{"d_model": 192, "n_head": 3, "n_kv_head": 1, "bias": "none", "parallel_block": false, "lr": 0.0017, "beta1": 0.9, "lr_head": 0.00398, "schedule": "wsd", "decay_shape": "pow", "final_lr_fraction": 0.0, "batch_tokens": 16384, "seq_len": 512, "dataset": "wikipedia_en"}
MLP neurons of a small language model. Each row is named by its layer, matrix (gate and up: input weights; down: output weights) and neuron, and shows model dimensions 80-175. Each number is 50 + 15 x the weight over its row's rms, rounded and kept within 0 to 99. A neuron's up and down rows have the sign that makes its largest values positive.
Before each neuron's rows, "fires after" lists the tokens most often just before its 100 highest values on Wikipedia text that the model never trained on; "fires before" lists the tokens most often just after its 100 highest values on Wikipedia text that the model never trained on. A number after a token or word is its count.

fires after: " Re" 17, " De" 13, " pro" 10, " Mar" 10, " So" 8
fires before: "s" 20, "n" 8, "et" 8, "t" 6, "ce" 6, "c" 5
L3.gate379:28 44 12 37 49 82 43 57 45 65 32 39 55 65 78 68 77 80 56 46 36 62 55 36 68 55 53 59 70 54 49 63 50 27 50 51 53 46 46 75 22 72 70 69 65 57 54 39 72 47 59 51 58 49 50 42 42 72 42 52 31 42 82 51 54 32 72 58 59 69 58 62 37 56 34 81 72 53 35 63 74 51 57 43 58 52 63 39 47 38 45 62 36 43 56 54
L3.up379:26 39 25 23 53 60 70 64 27 59 46 46 46 28 72 73 61 70 40 40 60 60 33 52 41 66 56 63 69 60 30 32 52 20 44 47 61 38 44 48 22 60 78 54 49 45 53 40 39 50 55 65 37 47 40 38 30 78 37 61 64 31 56 81 64 34 55 55 58 55 48 51 40 64 50 54 66 49 26 56 82 74 30 49 68 42 51 16 73 21 54 39 46 43 62 58
L3.down379:48 46 61 44 48 36 72 29 29 66 48 27 50 25 64 55 63 40 38 43 24 56 49 55 47 42 51 57 59 86 33 48 66 41 46 45 31 58 45 61 53 18 61 57 49 30 34 54 62 31 50 82 21 36 49 41 47 34 87 56 52 60 78 49 53 45 37 47 88 57 60 65 40 52 46 36 40 46 43 66 38 57 29 59 42 54 32 61 41 37 40 85 26 74 40 47

fires after: " st" 22, " St" 9, "at" 8, " Bri" 7, "ter" 6, " main" 4
fires before: "in" 19, "y" 10, "ic" 9, "il" 8, "g" 6, "e" 5
L10.gate671:62 37 49 64 53 36 31 46 69 57 36 46 64 54 59 73 29 50 41 44 35 45 55 64 55 40 54 54 16 24 50 45 28 33 34 55 75 63 64 51 60 55 38 69 71 45 37 62 54 58 49 40 72 63 23 34 57 84 27 57 63 48 28 14 68 50 56 66 64 38 49 40 59 64 53 33 65 66 68 27 50 60 25 75 66 51 54 51 59 28 51 46 83 47 44 59
L10.up671:20 35 43 31 60 54 38 38 95 53 49 54 65 41 47 74 43 52 56 60 58 26 43 45 38 41 49 36 44 14 57 68 63 65 22 56 76 48 46 40 73 49 45 50 40 45 24 53 46 45 43 60 26 58 51 43 73 69 61 41 60 53 55 62 44 48 52 51 61 56 56 67 48 55 40 24 44 32 54 59 35 46 18 51 66 76 57 43 69 46 41 23 50 60 39 77
L10.down671:51 54 65 50 63 81 66 44 38 53 78 61 35 61 38 48 33 22 53 49 42 28 68 52 64 80 37 62 75 46 44 48 39 34 60 56 65 60 49 45 53 45 45 74 56 43 48 42 79 82 61 49 64 73 51 53 19 31 58 24 40 32 08 46 68 69 54 39 44 35 42 54 66 52 54 36 56 29 38 26 61 64 33 82 55 47 46 44 30 69 09 59 26 37 49 35

fires after: ")" 23, " He" 18, " he" 13, " and" 5
fires before: " a" 25, " " 20, " an" 11, " the" 11
L2.gate221:20 56 34 49 50 73 36 63 49 39 55 56 83 72 69 63 44 67 47 56 55 45 48 45 42 67 50 37 49 49 48 66 81 36 32 54 63 26 55 40 38 50 34 36 61 37 49 45 59 53 53 51 59 72 45 59 39 70 84 50 42 45 56 71 62 48 39 38 49 36 24 57 64 47 61 41 56 81 47 33 60 64 47 55 48 50 39 31 70 39 36 11 60 69 31 66
L2.up221:37 34 43 43 66 52 33 60 50 21 47 48 94 50 59 64 40 62 24 79 50 50 46 40 51 85 40 54 47 43 60 71 68 18 40 41 57 27 50 19 69 46 47 41 75 35 54 44 64 45 58 64 70 51 57 64 52 75 69 38 60 21 44 73 61 60 61 63 51 45 50 57 53 63 49 67 76 54 66 34 61 65 64 60 39 54 39 37 44 49 41 23 55 61 47 78
L2.down221:50 54 62 39 67 50 74 36 73 59 60 28 39 47 27 75 30 36 47 63 33 71 18 41 53 48 64 42 48 31 23 54 58 64 46 57 37 44 66 46 53 68 45 64 77 47 58 17 41 72 34 45 66 61 58 45 44 42 38 46 53 26 83 47 44 49 54 60 46 31 63 61 49 26 77 78 63 13 53 62 33 41 70 48 60 65 28 36 55 36 39 35 62 32 46 35

fires after: " |" 73, ";" 8
fires before: " |" 60, "\n" 7
L3.gate374:34 51 59 63 55 69 23 62 58 64 31 67 74 33 72 55 73 60 60 69 24 29 57 36 15 72 77 94 57 34 59 52 50 48 65 51 66 31 29 44 36 38 73 40 34 60 61 45 33 56 64 60 65 77 65 57 31 50 46 38 53 28 40 41 41 68 35 84 57 48 62 35 45 30 42 40 47 30 30 33 68 57 71 49 46 44 43 59 45 29 39 41 59 61 46 77
L3.up374:54 64 45 62 71 68 26 56 62 47 33 59 59 37 40 67 61 41 47 51 43 35 65 46 17 51 89 75 15 21 46 68 51 70 69 52 70 66 59 68 66 47 70 40 48 54 64 33 19 45 51 39 66 40 52 36 41 30 45 53 71 26 53 42 49 56 52 59 49 42 41 46 29 26 43 43 48 40 39 44 38 69 69 55 86 68 30 37 56 15 50 30 47 75 52 41
L3.down374:37 41 58 73 66 65 60 99 19 35 66 64 48 38 48 66 40 33 20 65 62 60 55 48 62 58 53 48 57 61 58 60 31 52 74 57 44 57 34 55 51 54 54 29 59 43 38 42 27 63 49 69 74 39 50 47 49 54 48 52 61 52 33 50 44 43 51 49 56 34 59 41 66 43 39 60 35 37 43 46 44 42 64 45 39 51 46 60 23 39 44 62 34 51 64 50

fires after: "\n" 53, "-" 29, " Time" 4
fires before: "•" 28, " " 26, " Al" 6, "-" 4, "s" 4, "z" 4
L11.gate650:30 43 56 30 52 27 48 48 29 59 49 62 72 30 60 41 52 48 58 48 40 52 52 51 47 77 80 48 66 37 17 59 87 53 41 38 44 26 59 56 48 47 65 55 54 50 65 60 35 53 46 71 33 54 45 61 74 89 53 43 49 50 68 61 62 48 75 60 55 54 43 75 33 62 47 24 79 23 32 29 60 58 32 41 31 79 73 65 73 24 34 55 47 73 51 72
L11.up650:06 52 81 45 56 33 40 68 68 65 74 51 60 43 61 25 60 38 46 66 62 75 30 43 57 74 66 44 57 72 27 58 64 56 57 23 54 41 41 61 63 75 39 55 65 61 63 55 26 45 68 52 57 31 57 71 51 65 42 68 21 38 36 43 74 49 56 43 34 63 56 82 08 57 52 25 44 50 52 39 65 54 56 26 35 66 42 64 64 37 49 48 62 56 82 64
L11.down650:54 73 18 59 48 74 66 58 53 59 38 46 62 65 59 50 55 56 63 63 62 66 45 52 63 57 30 31 88 61 29 53 25 49 55 39 35 17 54 67 65 39 59 50 70 52 55 39 73 34 69 65 45 69 33 63 62 48 39 46 24 45 47 37 63 20 55 76 41 45 74 61 66 55 49 49 68 46 52 70 10 58 42 46 50 56 87 33 62 71 60 45 58 54 29 59

fires after: " f" 41, " F" 29, "F" 15, " c" 6
fires before: "re" 18, "el" 14, "us" 10, "ction" 4, "am" 4, "ure" 4
L3.gate149:68 28 41 62 42 62 30 40 32 46 35 32 42 43 57 55 40 63 57 45 43 52 48 23 64 38 52 72 50 76 26 47 52 25 71 55 66 62 47 69 40 73 74 42 68 58 60 39 31 61 34 70 61 54 67 67 67 53 78 57 40 29 47 58 57 51 32 40 42 49 48 44 66 41 45 60 65 70 20 63 45 69 19 65 42 54 47 70 79 47 22 37 68 40 43 53
L3.up149:51 47 59 22 53 30 59 55 58 80 57 87 72 89 65 40 65 38 53 33 46 46 67 55 55 58 58 63 65 58 78 37 33 42 42 51 74 64 61 79 34 08 57 56 75 41 41 55 40 50 54 45 58 50 57 30 36 67 40 38 54 78 78 67 56 59 25 52 46 62 31 42 37 51 48 35 39 26 67 51 45 49 46 72 73 48 56 48 39 57 38 65 45 48 61 48
L3.down149:19 24 55 51 35 49 15 57 60 60 49 46 54 89 44 48 54 47 50 63 66 48 63 47 51 41 17 51 44 75 71 39 55 40 54 68 22 24 46 96 50 75 42 37 76 54 61 53 37 77 60 41 30 44 55 33 49 37 63 36 31 53 38 52 34 49 77 22 04 30 53 65 14 51 57 42 43 41 64 54 40 64 57 45 37 53 56 36 45 46 54 71 38 44 19 62

fires after: "-" 32, "\n" 26, " " 9, "C" 7, "ney" 4
fires before: "•" 28, "-" 8, " " 6, "General" 5, " Al" 5, "en" 4
L3.gate330:59 45 46 15 31 42 39 59 46 58 70 75 71 46 87 32 90 50 67 52 34 50 54 44 51 70 67 46 35 35 46 49 64 38 53 49 45 23 36 64 26 66 55 59 39 75 62 51 45 53 60 45 63 53 80 74 47 61 57 58 45 49 49 68 65 62 59 61 63 68 48 45 51 53 74 57 59 23 38 39 51 65 48 59 20 35 47 68 69 45 45 59 39 50 55 72
L3.up330:44 45 41 45 52 35 64 78 63 38 71 43 64 73 80 16 75 66 47 43 33 86 60 63 52 76 30 43 51 51 53 72 68 51 30 57 39 47 70 34 30 57 38 63 71 47 28 38 53 79 54 50 50 40 46 83 51 50 50 44 62 58 51 50 71 51 50 52 31 51 63 77 39 21 56 57 50 58 41 78 31 65 57 29 51 67 60 77 61 48 55 62 52 60 65 37
L3.down330:65 57 52 26 50 50 53 62 52 56 69 50 29 63 38 52 20 53 35 67 64 48 42 39 62 32 66 52 49 70 18 39 64 37 58 54 25 16 66 67 48 61 30 38 55 58 37 73 17 48 71 62 32 45 46 33 44 46 62 31 49 40 35 72 42 30 34 60 59 42 54 52 46 55 58 41 56 44 37 68 28 23 22 35 56 52 45 61 73 46 65 56 49 47 70 53

fires after: "|" 65, "\n" 19, " |" 4
fires before: " |" 58, "-" 9, "." 7, " E" 4, " " 4
L11.gate391:59 37 41 43 52 66 38 49 63 42 46 50 54 59 52 52 47 63 84 78 34 12 62 41 55 55 52 48 64 38 33 42 76 35 52 59 52 44 40 77 42 41 42 31 61 42 51 39 55 60 59 27 68 46 65 70 38 27 20 66 71 57 21 60 66 53 46 28 73 50 58 55 45 43 41 19 77 43 32 68 57 62 58 29 64 37 46 45 53 34 33 33 56 34 13 44
L11.up391:37 27 36 51 56 44 41 62 41 54 53 67 48 66 71 65 58 55 75 76 36 10 51 33 58 61 65 47 56 76 28 45 44 73 39 51 44 27 30 70 56 54 21 52 42 24 81 46 39 75 65 55 78 45 39 72 57 33 34 58 54 49 24 64 35 69 62 52 68 30 39 36 44 38 57 07 62 53 23 44 50 63 66 49 54 51 59 52 39 40 55 42 52 31 51 43
L11.down391:72 80 39 56 41 51 20 49 28 69 66 84 56 14 32 57 57 46 70 41 45 55 65 53 63 73 39 54 46 57 40 49 69 55 48 70 62 66 98 50 40 39 72 41 62 40 46 34 33 51 63 80 54 40 51 43 44 66 61 43 55 54 51 56 51 47 37 36 56 58 17 40 57 65 31 70 63 39 39 26 49 54 72 54 40 33 51 64 35 39 43 46 54 45 22 53

fires after: " w" 26, " W" 16, "cc" 15, "M" 7, " sp" 6, " For" 5
fires before: "d" 30, "k" 5, "th" 5, "st" 5, " on" 5
L3.gate754:26 42 51 21 41 47 63 47 72 52 12 61 67 61 73 22 71 56 65 44 30 37 38 42 41 53 43 84 21 51 56 47 48 60 42 25 44 63 61 57 42 81 40 44 35 34 45 57 75 44 54 43 71 60 57 78 64 65 38 54 31 54 66 69 53 45 68 43 36 49 69 71 63 44 74 52 54 52 31 51 54 75 60 27 64 46 77 62 73 57 43 58 47 43 33 43
L3.up754:37 43 53 10 19 29 14 36 49 53 40 61 45 25 18 65 64 55 43 53 75 31 27 34 45 48 65 61 39 69 48 45 50 57 36 59 61 71 72 48 64 86 52 55 32 45 39 53 58 53 93 56 25 37 38 63 61 50 33 46 36 57 53 48 56 35 73 56 40 52 51 53 78 50 50 45 51 46 48 59 46 56 44 59 73 33 52 47 66 34 55 61 55 55 46 37
L3.down754:35 68 92 64 76 43 62 41 52 70 46 34 41 67 54 32 70 48 26 29 47 47 40 67 60 61 57 71 54 25 41 85 54 32 47 59 35 45 57 59 44 40 32 52 39 37 68 35 52 59 49 51 38 56 54 64 61 18 62 63 53 76 46 68 53 50 56 47 41 58 56 43 35 56 53 18 51 51 47 43 21 59 59 60 57 41 67 50 51 50 57 47 60 44 63 73

fires after: "\n" 57, "|" 17, "|---|---|" 8, "---|---|---|---|" 7
fires before: "\n" 30, "---|---|---|---|" 15, "-" 12, "Career" 6
L2.gate242:77 60 70 51 55 67 40 48 31 60 24 45 60 59 66 60 50 72 60 34 46 68 49 58 49 55 72 78 52 77 57 81 43 18 54 17 45 38 56 34 55 48 60 68 48 30 74 50 36 57 63 49 78 40 75 54 61 57 43 44 58 51 52 42 47 64 69 63 34 63 27 42 62 53 27 63 68 57 50 49 54 52 46 69 55 40 58 56 69 43 14 38 54 65 49 64
L2.up242:50 64 69 40 61 50 58 58 39 82 16 53 48 49 65 75 31 59 69 39 80 25 41 32 50 71 63 65 39 72 43 84 49 28 52 35 41 56 51 49 61 46 63 55 51 40 56 54 26 55 57 45 60 19 78 44 64 84 57 51 36 38 55 32 33 72 62 44 36 62 38 39 51 51 34 67 73 49 57 41 58 13 66 63 21 56 58 52 53 51 45 30 49 56 55 70
L2.down242:78 59 52 58 93 35 43 56 38 28 32 26 48 43 58 67 35 64 41 42 59 56 47 54 70 77 64 78 51 50 53 97 50 33 49 38 38 54 42 54 78 38 62 69 42 73 96 39 17 72 72 27 70 43 42 40 32 47 36 28 40 42 44 25 34 43 58 54 21 79 48 88 34 22 62 70 55 48 52 41 49 41 64 71 52 37 54 30 49 46 35 45 38 52 58 64

fires after: "|" 17, "\n" 16, "e" 14, "|---|---|" 8, "---|---|---|---|" 7, "o" 5
fires before: "\n" 24, "---|---|---|---|" 15, "-" 13, "s" 5
L5.gate455:28 59 73 48 45 45 61 44 76 54 05 57 61 27 37 66 41 58 50 56 65 46 51 24 45 53 63 55 47 46 68 69 60 59 59 59 41 33 55 45 41 44 57 57 76 36 53 28 38 54 48 29 56 43 62 32 53 56 34 44 59 18 60 44 46 56 38 49 47 55 50 44 60 72 60 71 55 26 69 40 57 53 29 30 54 51 24 59 74 38 29 66 47 62 32 43
L5.up455:34 54 53 43 68 43 46 49 60 51 44 69 74 61 49 32 62 61 67 63 53 42 49 29 59 58 35 74 47 73 37 62 54 43 61 36 53 47 52 45 61 49 33 57 46 69 55 57 48 49 50 69 40 60 57 64 53 60 92 54 49 20 37 54 52 27 54 35 63 64 48 72 37 49 32 52 47 41 46 45 58 53 59 70 50 47 57 57 79 58 46 28 50 36 50 50
L5.down455:60 70 67 55 26 46 47 45 45 27 40 59 47 34 51 74 43 58 46 30 62 48 74 43 55 75 58 69 68 49 59 87 48 38 46 47 45 40 52 55 56 39 68 70 53 66 58 51 52 50 41 58 54 32 37 54 63 74 54 55 69 31 60 59 29 65 54 48 45 56 65 79 56 29 40 60 60 31 53 45 49 26 59 60 47 74 78 62 28 55 48 47 58 55 73 70

fires after: "." 100
fires before: "%" 51, " |" 32, " " 6
L10.gate421:57 47 39 44 43 20 57 58 18 37 48 41 58 39 48 30 61 43 63 44 32 45 49 69 66 80 74 65 36 50 33 83 54 69 60 71 75 48 42 36 33 40 53 62 65 92 25 28 57 43 57 64 62 65 46 43 52 63 19 40 37 48 70 51 66 46 63 44 75 77 56 47 55 47 72 65 52 48 38 56 45 60 45 56 36 15 79 67 43 46 25 65 63 52 36 46
L10.up421:39 67 43 27 50 31 37 67 39 50 58 51 72 47 56 52 83 50 51 49 28 39 44 48 34 57 47 46 38 36 36 63 29 49 28 70 76 51 60 63 65 49 59 40 59 27 28 41 55 40 41 52 61 67 43 64 54 60 34 39 40 38 18 51 71 70 69 48 73 50 33 11 43 46 24 40 41 73 64 33 59 60 60 60 49 54 78 67 48 22 41 47 61 35 42 44
L10.down421:39 62 64 80 49 46 30 78 44 34 57 57 56 44 30 71 66 38 43 44 43 68 63 78 46 73 56 50 58 90 56 39 51 47 77 04 45 45 70 47 46 61 07 19 54 51 52 66 37 26 40 61 63 59 73 59 59 45 59 52 48 43 71 79 55 34 46 29 55 66 60 42 41 49 66 62 58 73 43 41 52 53 59 59 35 46 39 47 56 68 68 42 86 75 54 65

fires after: "." 46, "," 28, " where" 6, ")." 5, "H" 4
fires before: " was" 28, " is" 12, " " 6, " st" 4, " served" 4, " has" 4
L11.gate378:62 50 20 41 34 34 44 54 41 29 21 69 51 60 61 60 55 48 75 31 62 42 35 40 57 48 73 52 41 40 26 33 47 57 58 44 92 43 30 51 41 28 52 61 53 72 61 35 60 48 77 45 39 75 48 81 64 30 37 77 27 63 60 52 50 91 76 36 42 51 42 44 35 53 55 50 71 56 04 40 57 50 57 48 33 54 53 53 63 55 33 37 60 46 29 55
L11.up378:55 45 44 46 77 31 46 35 27 37 39 65 36 75 70 45 85 51 37 43 48 29 42 54 61 74 64 74 44 35 41 44 58 55 63 46 90 44 52 35 42 42 42 63 51 58 64 51 37 58 63 42 52 70 32 39 45 67 39 56 34 51 42 52 46 51 81 70 32 63 32 52 17 43 46 39 87 34 41 29 34 81 31 47 33 27 74 48 56 31 51 45 41 79 37 64
L11.down378:72 69 73 65 62 57 64 07 69 55 48 31 53 49 52 75 52 59 64 69 30 46 38 67 67 43 68 53 52 44 24 35 63 44 38 41 63 53 45 64 85 30 46 54 43 41 62 46 34 39 34 31 38 37 52 55 43 69 71 49 41 45 68 44 52 35 46 53 55 51 55 39 46 51 57 53 72 51 70 58 12 59 82 48 44 47 72 40 61 75 50 32 53 36 73 50

fires after: " He" 19, " he" 17, " and" 7, " was" 7, "e" 5, " before" 4
fires before: " " 27, " a" 8, " the" 7, " re" 6, " in" 5, " an" 4
L10.gate694:33 25 42 63 55 33 31 30 64 69 59 47 32 36 48 71 32 72 61 44 50 51 45 74 39 66 60 72 38 27 46 66 50 27 56 58 87 27 44 30 25 69 43 52 39 60 65 43 49 71 28 42 57 54 58 56 68 59 44 47 31 56 65 37 41 55 53 65 74 43 20 15 63 38 62 50 75 34 43 47 52 54 41 68 33 47 35 39 63 32 37 48 47 67 34 39
L10.up694:53 45 49 80 72 63 39 47 57 62 57 54 45 47 54 74 46 61 61 50 31 56 54 30 37 48 26 75 53 45 86 57 55 18 52 47 81 36 35 42 52 48 45 63 64 55 51 22 56 77 50 41 54 44 76 51 51 49 70 46 55 67 64 45 53 52 63 63 60 50 35 30 58 54 54 64 78 38 50 60 49 43 51 56 51 62 60 33 70 41 57 61 42 67 41 49
L10.down694:44 41 51 50 87 58 56 36 63 25 75 43 46 53 47 52 33 59 68 41 39 74 55 47 61 54 46 59 51 54 42 70 51 45 46 45 42 66 34 55 62 25 80 47 42 58 55 34 48 63 46 61 80 38 50 70 56 44 55 27 62 71 49 34 26 18 58 21 32 39 34 50 57 40 41 46 77 57 51 58 00 43 59 35 45 48 76 24 30 55 61 42 30 58 43 31

fires after: " He" 21, " he" 19, ")" 16, " and" 7, " served" 7
fires before: " a" 23, " " 20, " the" 13, " an" 9, " re" 4
L2.gate97:21 55 40 33 48 51 45 56 58 46 42 56 73 63 54 60 27 67 63 63 38 50 29 40 41 55 65 57 38 30 60 63 67 50 59 41 73 32 67 37 37 41 35 56 59 32 71 37 40 56 34 51 69 41 57 53 47 63 55 49 33 22 68 63 44 56 51 32 52 58 51 59 47 53 42 57 65 56 47 52 58 45 48 62 49 41 40 35 79 22 34 02 65 60 34 82
L2.up97:65 46 40 61 67 39 39 57 70 31 54 61 85 53 47 52 49 37 50 48 50 79 58 51 62 53 35 41 48 50 56 59 48 51 51 44 80 48 55 39 65 19 26 69 49 37 62 40 70 58 60 63 59 46 66 42 42 77 47 46 66 54 43 44 64 62 72 65 44 44 27 53 63 75 52 80 73 38 71 36 58 60 52 86 25 61 51 36 86 37 48 66 50 87 63 68
L2.down97:45 70 65 50 74 53 69 56 65 43 72 24 46 43 27 82 23 43 54 50 57 58 31 43 48 49 37 16 49 46 41 50 58 65 22 55 41 77 47 64 54 45 41 78 55 61 44 31 65 70 38 36 65 54 50 22 58 50 24 52 37 41 72 45 30 65 53 61 45 16 50 58 46 33 88 66 68 40 72 62 29 50 67 48 40 32 35 25 50 61 53 41 65 32 33 38

fires after: " 0" 43, " 2" 7, " 1" 5, " 3" 4
fires before: " 0" 45, " 2" 6, " 1" 6, " 3" 5
L2.gate368:65 35 38 55 44 48 43 46 60 69 54 51 72 57 36 37 42 68 74 51 48 42 31 56 33 59 69 60 69 68 60 67 34 82 58 53 46 66 34 45 34 62 55 53 57 38 46 49 53 51 52 59 77 34 40 34 53 72 63 54 54 52 43 64 56 27 70 33 53 45 65 53 46 46 52 68 35 78 48 51 87 77 33 50 23 45 62 82 64 37 40 38 71 39 52 61
L2.up368:69 39 50 60 69 64 60 56 71 65 58 65 52 56 27 48 41 58 61 44 48 54 40 62 61 44 45 57 59 58 60 59 39 74 65 49 50 82 56 31 27 63 49 48 61 32 48 57 43 56 64 28 70 31 29 45 39 63 70 32 63 48 33 59 53 16 70 28 54 33 63 53 51 50 33 71 33 68 51 50 69 83 37 46 32 40 64 87 49 57 59 47 84 44 69 44
L2.down368:53 47 62 59 60 48 30 75 38 44 28 26 67 57 27 66 49 41 44 57 59 18 38 56 68 44 89 46 52 30 33 25 58 36 62 32 79 56 37 58 53 56 36 10 61 47 34 59 31 58 48 60 48 65 52 65 43 43 31 35 27 31 59 22 49 39 60 55 27 42 52 39 61 54 30 56 62 23 57 33 61 57 47 70 56 63 33 46 69 50 50 27 50 68 60 86

fires after: " |" 39, ";" 19, "R" 6, "S" 4
fires before: ";" 28, " |" 17, "C" 5, " 1" 4
L2.gate272:58 64 34 40 44 85 47 66 98 85 44 52 63 44 36 43 38 54 50 65 62 39 76 33 18 45 49 41 49 43 36 33 38 53 77 55 34 74 51 44 31 29 81 40 34 42 58 57 40 65 45 38 36 80 66 42 40 60 54 27 35 62 35 41 55 40 40 57 65 70 37 46 46 65 41 57 45 53 43 56 86 53 58 39 44 63 69 74 61 47 49 54 59 40 32 46
L2.up272:50 33 55 52 44 45 74 67 57 56 43 45 34 35 64 50 44 32 35 59 44 69 58 34 48 65 30 51 49 44 59 46 33 58 68 81 19 62 78 69 44 29 95 62 48 46 65 22 58 73 34 37 44 42 90 33 52 34 58 28 54 86 34 67 50 47 80 55 63 50 67 47 67 54 47 34 52 54 52 65 64 51 38 62 46 56 69 42 41 36 39 53 61 23 58 26
L2.down272:45 76 51 49 44 45 31 72 54 21 50 45 55 56 45 39 48 58 22 34 47 17 48 66 49 46 50 64 58 50 44 58 60 46 21 66 85 19 30 66 60 31 37 65 49 36 57 43 37 60 57 74 70 40 25 43 36 39 48 59 51 77 59 32 63 45 67 49 68 46 44 27 30 15 39 43 54 76 51 52 44 39 57 72 49 61 39 35 80 32 39 40 56 61 75 64

fires after: " 0" 79, " 1" 16
fires before: " 0" 55, "\n" 16, " 2" 6, " 3" 5, " 1" 4
L5.gate330:34 13 47 64 53 63 44 57 72 67 50 33 47 59 54 45 48 59 54 40 70 68 37 41 31 41 45 80 28 27 49 71 39 40 64 27 36 37 48 40 62 58 81 47 74 45 40 38 46 59 38 56 51 52 57 75 38 53 54 72 58 45 36 56 83 60 48 23 50 65 50 44 62 40 57 68 46 52 46 74 57 52 64 33 34 27 53 49 39 31 42 65 59 67 34 72
L5.up330:37 23 28 58 58 62 48 64 59 71 54 39 49 65 40 39 45 52 76 50 64 73 55 40 29 34 30 88 45 35 40 73 21 49 67 26 34 43 68 42 59 51 63 52 72 55 61 28 34 66 40 46 38 54 68 56 38 59 61 49 48 65 25 54 77 49 42 24 37 44 55 43 73 49 41 70 46 49 64 75 52 60 67 30 16 36 63 58 40 52 46 65 36 61 37 45
L5.down330:48 66 65 51 43 56 16 37 57 35 33 47 53 51 61 76 31 46 40 40 44 60 70 49 52 32 39 53 61 55 49 48 45 21 57 59 55 34 77 94 56 60 22 33 41 62 40 61 45 42 59 62 24 65 68 38 53 35 52 75 58 71 41 43 47 55 34 46 64 49 74 46 57 77 33 48 56 55 48 69 32 21 73 43 54 33 59 66 26 46 59 38 49 37 36 80

fires after: " F" 46, "F" 9, " f" 9, " N" 8, " Th" 7, " M" 4
fires before: "el" 15, "re" 11, "al" 10, "land" 8, "ja" 4, "am" 4
L3.gate487:27 47 27 66 22 38 31 64 31 18 50 24 48 75 64 31 72 47 65 39 39 52 49 53 21 44 36 60 64 20 37 38 45 31 57 39 57 34 28 58 29 68 65 61 72 37 51 45 38 60 30 44 55 44 48 53 37 34 49 67 49 38 52 42 37 54 22 47 39 67 48 45 40 55 46 64 71 48 41 57 73 53 28 43 42 33 35 73 65 54 27 34 60 35 54 54
L3.up487:44 49 48 51 24 34 48 45 37 40 54 36 44 60 58 34 50 21 59 39 25 62 46 55 27 62 50 58 65 43 62 30 29 57 49 55 31 36 46 77 34 43 44 59 63 23 50 54 23 50 42 37 60 36 38 50 42 41 54 47 48 68 52 40 26 54 29 32 43 55 45 34 49 72 56 71 53 49 37 60 65 64 52 70 39 43 28 84 68 66 34 72 56 33 60 46
L3.down487:57 67 55 72 55 40 52 60 30 38 60 58 47 31 35 45 72 44 67 53 40 65 37 38 36 23 37 78 74 31 65 39 65 37 45 47 31 40 42 44 65 21 49 76 18 59 42 58 49 43 52 63 58 53 76 34 64 24 50 34 46 70 52 67 61 52 54 26 23 33 25 48 50 68 69 60 39 65 58 51 48 62 71 21 58 58 67 58 64 66 65 59 62 33 35 59

fires after: " F" 25, " f" 19, " the" 6, " N" 5, " a" 4
fires before: "as" 22, "re" 10, "el" 9, "ay" 5, "us" 5, "uck" 5
L3.gate314:24 38 49 38 41 52 46 33 43 62 67 52 68 53 72 54 65 63 63 42 58 64 40 63 39 42 50 51 27 58 43 23 68 27 59 40 74 30 59 44 37 44 70 59 82 32 64 56 68 96 49 58 71 46 50 49 25 66 37 73 51 39 52 85 54 40 66 34 22 65 51 40 67 49 59 52 57 35 38 41 51 53 72 32 44 32 76 66 55 49 38 56 68 66 47 50
L3.up314:72 36 40 45 30 52 40 63 59 55 60 60 40 84 60 43 47 35 77 64 71 65 51 62 53 56 25 69 51 62 42 16 50 29 47 54 63 60 37 56 60 25 36 47 90 27 62 66 53 73 38 49 56 62 66 46 48 72 64 51 54 44 36 74 47 19 42 45 39 55 28 54 58 50 38 46 39 24 21 54 64 51 44 47 28 44 71 80 60 69 32 63 54 14 68 80
L3.down314:71 50 49 46 80 60 22 46 38 47 72 70 26 63 44 42 63 49 37 38 90 61 50 67 62 78 50 43 42 60 61 57 40 45 45 60 28 35 46 55 77 47 42 44 40 79 33 47 69 65 61 39 21 85 80 38 32 45 42 69 50 48 51 80 41 30 68 48 37 55 61 65 36 37 82 34 63 49 52 60 45 78 39 28 44 42 53 36 39 54 38 48 22 52 34 47

fires after: " Go" 12, " So" 10, "co" 8, " so" 7, "p" 7, "li" 6
fires before: "al" 28, "n" 15, "land" 9, "et" 8, "s" 7
L11.gate402:40 00 48 40 55 53 48 46 50 39 33 53 50 72 62 35 58 59 45 60 52 46 29 54 49 71 55 49 37 66 39 47 60 61 67 66 41 54 33 83 35 73 57 69 72 41 67 32 57 42 66 63 64 36 60 70 45 43 78 60 64 37 61 65 37 54 82 49 17 46 33 47 45 56 77 44 47 36 34 44 55 30 30 56 58 47 29 37 68 27 46 47 45 38 40 63
L11.up402:39 10 34 39 48 34 54 42 58 42 44 38 51 50 36 45 45 37 75 57 68 37 32 63 52 53 48 64 44 37 68 37 49 61 71 44 37 60 50 68 44 80 66 65 46 45 52 29 64 56 54 59 57 46 55 78 47 64 74 73 70 59 76 56 57 43 70 21 55 33 14 47 70 65 63 62 62 71 44 58 34 58 69 36 59 58 31 28 75 30 76 62 49 68 40 74
L11.down402:37 57 35 35 68 42 39 64 34 74 68 42 58 36 39 21 85 73 21 74 64 32 26 35 66 33 38 66 40 57 41 63 55 47 40 46 39 54 42 37 45 51 52 72 59 55 55 57 49 18 67 45 48 31 66 47 53 53 53 41 59 39 41 79 72 52 42 54 32 61 50 46 53 39 26 61 48 36 71 69 52 63 43 27 69 63 81 54 50 59 52 59 50 60 67 35